Part of a small language model's weights.
Size: width 192, MLP 768 GELU, vocabulary 528, 5.21M parameters.
Architecture: LayerNorm before each block, learned positions, biases, tied embeddings.
MLP neurons of a small language model. Each row is named by its layer, matrix (up: input weights; down: output weights) and neuron, and shows model dimensions 16-143. Each number is 128 + 32 x the weight over its row's rms, rounded and kept within 0 to 255.
After each neuron's rows, "fires in" lists the words (lower case) most often at its 100 highest values on Wikipedia text that the model never trained on; "fires before" lists the tokens most often just after its 100 highest values on Wikipedia text that the model never trained on.

L8.up286 [ 92 141 144 192 103  81  96 159 132 159 104 174 169 127 153 101 129 156 105  69 150 132  99  99 138  87 123  96 129 141 156 136 172 174 146 136 151  87 123 103 136 154 118 108 129  74  87  90 170 139 154 131  88 113 160  96 147 123 165 116 179 120 103 132  76 119 133 169 126 101 115 104  82 125  81  88 107 140 197 129 122 187 100  90 121 115 139 125 165  93 124 175 133 142 130 135 118 176 152 134 142  89 190 104 166 115 113 155  95 149  96 114 121 136 121  89 133 107 118 115 134 173  92 141 122 139 133 146]
L8.down286 [106 219 162 158 143 185 129  83 100 185 133 176  85 159  98 155 106  80 130 107 133 115 139 118 162 132 160 149 102 147 143  96 155  47 112  94  83 150 100 189 100 111 108 136 144  96 118 142 141 173 107  99 202 136 108 100 118 109 115 144  74  80 146 147 146 167 206 138 120 124 121 160 138 128 183 124 138  49 147 104 104 111  99 153 182 171  73 132 101 140  89 135 137 175  75  99 121 155 132 123 110 131 115 145 126 132  79 139 146 127 180  87 126 118 134 178 151  72 107 184 166 109 157 114 101 101  92 127]
fires in: "championship", "championships", "each", "european", "europe", "joachim"
fires before: "h", "e", "t", ".", "ap"

L7.up549 [136 155 102 122 152 109 178 199  72 131 148 120 157 108  53 106 113 135 127  84 172 115 147 154 120 193 148 140 115  99  93 200 116  78 139 125 131 163 102 110 160 123 138 133 187  77 118  55 153 171 106 130 134 126 116 146 131 125  98 187 122  60 175  63 162 118 119 138 126 122 120 152 115 155 134  95 102 140 149 115 109 175 170 164 128 178 212 127 126  62 126 159 114 177 148 177 142 102 119 125  96  93  70 141 114 164  79 125 114 136  94  95 125  85 109 155 124 127  70 152 177 129 118 167 152 112  88 113]
L7.down549 [ 91 119 138  74 122  81 130 132 191 112 110  92 125  73  87 113 127 230 178 150 111 176 153 122 129  98 130 109 111 113 142 134 144 150 117 119  66 104 131 155 117 120 139 129  90  96 119 242 154 124 160 168 110 139  98 123 163 130 118 153 129 137 143 156 119 157 138  95 156 151 151 117 125 162 162 122 118 117 162 115 135 108 151  87 128 105 126 119 161 100  92 112 135 121 110 155 129 154 152 120 150 143 185 115 214 113 103 102 164 173 135  70  98 121 123 127  81 161  69 153 112 188  69 106 139 139 135 130]
fires in: "who", "which", "while"
fires before: "o", "ich", "i"

L3.up605 [146 121 113 131  33 121 147 130 106 142 132 116 115  65 148 162  90 187 131 130 105 103 118  92  87  85  99  73 119 129 114 128 176 100 103 155 146  97 161 107 171 107 130  85  52 171 170 130 178 127 118  75 102 119  86 137 192  79 111 178 118 138 147 121  88 159 126 145 175  99 109 138 152 139 131 115 109  93 161 112 137 161 174 116 169 139 114 184  96 167 119 150 113 173 141  95 139  65 120 186 165 123 121  61 134  75 131  63 171 116 141 209  81 171  66 137 155 195  79 126 144 122 161  99 151 145 152 134]
L3.down605 [108 169 122 136 109 107 191 166 125 175 123 145 189 180 148 145 124 133 181 124  83 173 120 154  88 140 186 160 135 176  63 162 138 141 114 165 164 105  97 122 121 137  81 118  65 133 127 104  78 132 151  92 143 117 160  98 112  79 130 108 162 162 143 149 124 136 113 168 120  90 133 176 163 118  69 146 114 114 121 162 137 129  87  52  95 101 120 171 136  85  88 143 167  89 129 135 181 177  74 121 168 164 110 125 103 106 121 138 161 198  91 101 109 112  82 151 113 125 173 102 177 104 106 122 173 143 127 115]
fires in: "no", "national", "moon", "john"
fires before: " |", "al", "h", "."

L8.up608 [132 124 129 107 126 105 175  60 107 111 113 185 115 133 142 131 103  96  94 162  85 159  83 140 139 102 144  60  94 170  96 100 129  59 109 123 143 178 132  66 158 135 124 101 210 111 120 129 115 109  94  96 159  49 106 165 192 127 123 132  94 176 114 132 104 103  56 183 134  80 141 128 125 106 133 119 120 164 177 110 177 122 157 113 113 124 134 138 151 130 155 132 132 108 121 186 165 117  72 107 159  92  70 138 189 111  76 134 114 119 144 202 146 152 142 149 136 160  75 143 156 171  99 152 121 143 117 149]
L8.down608 [136 105 120  21 162 187 142 122 143 178 123 106 105  98 128 196 127 104 196  61 118 144 131 141 181 169  79 126 137 144 176 124  97 142  99  58 162 120  54 125  91 152 133 140 124 140 124 136 149 162 152 114 100 155 201 106  97  99 168 154 127  83 114  97 127  79 137 108 148 131 161 115  72 151 155 120 133 116  91 128 124 160 125 142 119 145 118 132  90 136 106 113 157 116 186  90  48 103 128 139 111 167 189  92 108 156  93  81  73 149  92 140 105  86 150  95 169 113  75 121 122 134 122 141 113 175 141 147]
fires in: "first", "who"
fires before: "st", "o", "m"

L8.up550 [116 163 185 108 137 140 131 123 123 136  86 174 162 142 112 105  74 107  96 120  68 133 147  66 173  78 157 104 121 127 128 121 135 106 111 123 103 158  73 113 102 213 130 144 138 189 118  97 158 130  70 125 102 180 132 155  98 146  85 177  99 126 138 142 107  97 164 158 110 124 132 108  76 112  91 174 108 118 162 148 110 105 195 167 122  95  81 151  91 148  74 126  90 130 111 193  96 212  90 166 138 163 130 122 153 129 203 185 127 166 142 141 165 159 103 127  96 118  92  95 180 211 130 136  44 181  93 134]
L8.down550 [135  96  55 127 107 171 129 163 115 106 108  79 120  82 164 109 115 149  96  84 135 121  56 189 115 171 141 177 156 148 148 155  47 170 120 103 102 156 108  69  59  92  74  46 111 127 114 101 114 115 149 152 114  77 162 187 133 103 139 160 140 163 182 109 123  82 163 132 142 170 164 115 106 117 134  80  98 151 141 127 132 138 148 138 127 183 107  98 128 107 146 154 134 166 120 167  91 109 134 155 147 102 166 126 148 159 126  41  82 167  85 132  92 109  91 151 120 131 145 101 135 132 158 142 107 133 115 126]
fires in: "between", "february", "team", "two", "europe"
fires before: "en", "b", "at", "am", "e", "o"

L7.up196 [143 168 138 141 122 114 124 123 141 151  86 167 110 102 189  88 121 149 117 114 126  71 143 106 173 162  92 103 152 109 119 115 148 106 176 217 139 137 128  98 130 144 115 119 227 159 120 160 132 122 105 195 152 131 128 106 146 147  95 149 142  58 153 109 111  98 168 131 189  52 111 109 104 122 131 120 175  93 120 153 136 119 114 121 107 168 150 135 103 128 103 114 116  48 136 160 122  78 210  60 131 123 108  99 148 179  45 167 105 124 106 141 163 102 103 154 179 111  78 147 158 114 105 182  90 169 175 153]
L7.down196 [140 106 112  94 189  75 144 171 117  67 142 100 106 108 157 141 213 123 102 118  70 186  71 166 119  92  92 174  51  82 128  91 100 105 109 155  98 115 109 139 117  91  99 112  97 117  67  98 152 119 100 108 165 102 121 137 153  94 116 162 133 105 166 121 104 187 137 107  68 166 112 168 122 111 124 181 101 145 140 140 171 108 147 142 131 124 137 118 101 169 117 100  72  87 181 139 161 164 126 155 131 131  86 135 105 108 128  97 142 169  98 167 130  73  75 130 129 126 142 124 104 108 142 158 143  72  92  99]
fires in: "first", "1", "led"
fires before: "st", " |", "m"

L7.up638 [105 171 144 140 108 143 127  87  94 199  78 141 118 143 204 161 140 140 111 106 104 139 112 124  88 107 177 114 103 106 153 152 148 129 149 145 138  95 133 100 170 174  81 105 164 140 105  87 179 136  46 151 146 135 186 121 136 112 164 196 121 105  94 169 116 123 146 140 143  72 125 189 134 121 139  83 154  77 145 134 125 186  86 145  68 116 124 136 139 134 118 130 105  91 100 189 168 104 201  95 151 123 151 130 180 122 119 140 148  99 171 122 170 161 162 102  87 169 115 115 202 101  67 164  87 141  68 116]
L7.down638 [175  93 120 127 129  77 118  81 139  74 152  64 161 173 105 158  81 154 128  84 130  95  81 126 165 159 127  91 150 156 109 111 159  96 152 110 115  82 136 153  54  92  80 116 113 108 128 113 119  92 189 117 194  53 101 181 118 152 112  98  93 188 139  92  79 154 141 130 186  94 119  70 168 152 229 140  93 141 133 117 143 109 122 185 176 153 139 103 129 101 136 175 127 130 124 112 101  61 159 141 153 168 156 113 132 118 134 119 113 155  79 181 112  70 142 143 157 151 173 114 111 146 147 166 141  88 155 100]
fires in: "championship", "champion", "champions", "championships", "chief"
fires before: "ions", "ion", "o", "e"

L7.up268 [138 149  88 112 143 165 151 163 130  87  77 121 123 133 140  94 151 135 156 146 150 112 119 129 173 132 122 166 161  58 128 122 144 152 127 107 120 156 161 124 143 174 168 153 141 126 113 136 149 158 141  76  84 129  71 116  91 110 126 153 140 126 187 132 143 149 112 149  94 136 105 118 117 153 219 153 149 146 133 137 135 193 163 158 137 126 112 114  91  78  63 106 147 197  83 128 123 130 149 143 110 107 164  66 103 134 119 142 139 120 102  94 118 107 134 110 168  94 135 113 172 108 110 127  63 102 138 171]
L7.down268 [105 171 119 106 166 182  79 104 131 101 174 136 113 112 163  91 118  91 115 124  55  99 172 136 215 111  94 170 132 166  83 151 105 163 170 130 162 143 144 132 108 144 198 158 131 126  85  90 163 101 124 156 121 101 125 148  85 169 176 126 159  44 120  99 159 146 135 146 129 155 144 141 108  96 147 127 171 134 112 141 135 128  82  87 141 134 161 140 164 158 149  75 144  88 171 159 112  86 117  64 149 178 100 140  63 133 137 178  82 104 175 130  96 132 131 157  83 144 115 123  96 117 131  56 102 111 137 127]
fires in: "football", "kingdom", "washington", "footballer", "little", "directed"
fires before: "all", "om", "on", "le", "y"

L2.up368 [134 135 194 132 162 108 116 107  91 118 162  74   0 134 102 155 138 159  82  76 125 116 157 142 135 158 127 167 127  59 130 142 118  98 104 114 174  85 135 104 136 120 104 104  81 114 129  61 145 166 144 150 150 118 105 139 160 130  86 116 133 135 137 142 138 118  72 115 154 152 134 150 114  92 196 102  87 191 211 103 133 114 159 120  93 137 114 117  69 153  89 129 140  92 165 136 190 138 157 149 115 113 121 101  80 114 110 185 143 102 127 133 109 124 114 151 166 115 136 106 117 169 166 113 182 166 153 173]
L2.down368 [132 117 158 112 155 113 109 159 142 190 127 139  66 114 109 126 160 113  89  99 175  87 133 117 165  88 166 104 168 106 181 121 158 100 117 126 116 141 109 139 139 148 120 147  73 137 125  83 104 165 137 196 137 136  96 120 128 146 101  88  91 136 136 111 168 119  74 119 132 149  72  90   6 141 147 161 103 135 139 122 135  86 157 118 149 106 100 168  77  53 137 164 132  90 111 137 141 135 168 143 127 191 141 105 106 169 160 152 116 130  98 113 112 112 104 108  82 136 101  79 107 185 156 147 211 173 189 202]
fires in: "school", "march", "schutz"
fires before: "o", " ", "i", "ut"

L3.up67 [ 95 131 143 120  82 107 116 222 124 139 148 132 147 179 140 130 141 164 144 131 149  89  73 136 107 106 157 110 182  86 162 153 102 159  87  96 143 130 114 143 118  83 151  94 137  95 108  73 170 126 109  79 196 171  46 122  82 104 176 186 130 126 133 178 137  85 190 145 176  97 136 102 141 110 131 106 150 110 122 114 122 141 158 134  99 124 153 129 189 134 114  35 103 143 156 108 111  65 114 131 107  91  84 106  97 100 133 110 129 126 142 161 159 137  78 129 200 124 143 140 112 112  66 130 140 132 130 163]
L3.down67 [110 121 166  58 165 124  88 155 113 100 146 123 128 129 138 161 134 120 124 169 156 157 116 179  88 135 128 118 170 110  85 116 140 150 115 142 177 119  49 176 153  84 136 165 151 112 166 138 142 132  87 123 178 178 170 105 110  91 179 157 137 115 166 119  91  94 129 195 116 125  75 103 152 125 121 103 125  81 138  98 157 159 107 119  32 101 179 173 123 169 157  78 163  77 138  84  72  87 159 126  94  96 156 113 166 111 109 124  71 138 164 119 149 145 101 102 134 143 152 149 105 107 140 137 167 175 156 118]
fires in: "position", "championship", "those", "chosen", "members", "championships"
fires before: "it", "h", "e", "on", "en", "s"

L2.up402 [202 146  90 118 150 140 132 106  95 129 135 148 106  84 159 163 115 131 128 161 122 121 106 148 167 163 133 112 136 113 121 118 166 144 100 102 159 141 138  98 140 137 140 121 195 140 102 130 156 142 156 107 141 145 137 154 149  73 170 198 117 181 109 112 117  77 109 187 171 101 100 102 154 157 174 143 142 148 163  86 171 126 155 132 154 106  71 156 132  91 177 138 165  58 163 160 132  64  99 153 167 108 151  85 197 172 116 151  87 120 166 142  98 142 105 111 136 163 104 117 142 134  68 107 177 127 139 140]
L2.down402 [125 119 119  83 146 105 168 129 166 138 155 122 167  72 140 196 142 153 119 170 106 156 146 167 117 162 167 153 143 138 124 124 179 153 142 130 122 162 151  98  88 187 111 155 139  98 161 168  93 104 135 123 180 123 149 126 158 197 111 135 181 136 131 151 127 145 177  83 135  88  75 154 142 110 127 120  93 126 112  45 165  98 103 119 130 133  51 159 149 119 133  95 147 164 105 104 127  89  11 168 120  76 150 146 168  93 107 119 115 151 145 114 153 123  85 119 149 106 149  86 158  79 143 154 155 146 130 168]
fires in: "world", "national", "north", "yes", "for", "nation"
fires before: "ld", "al", " |", "th", "w", "m"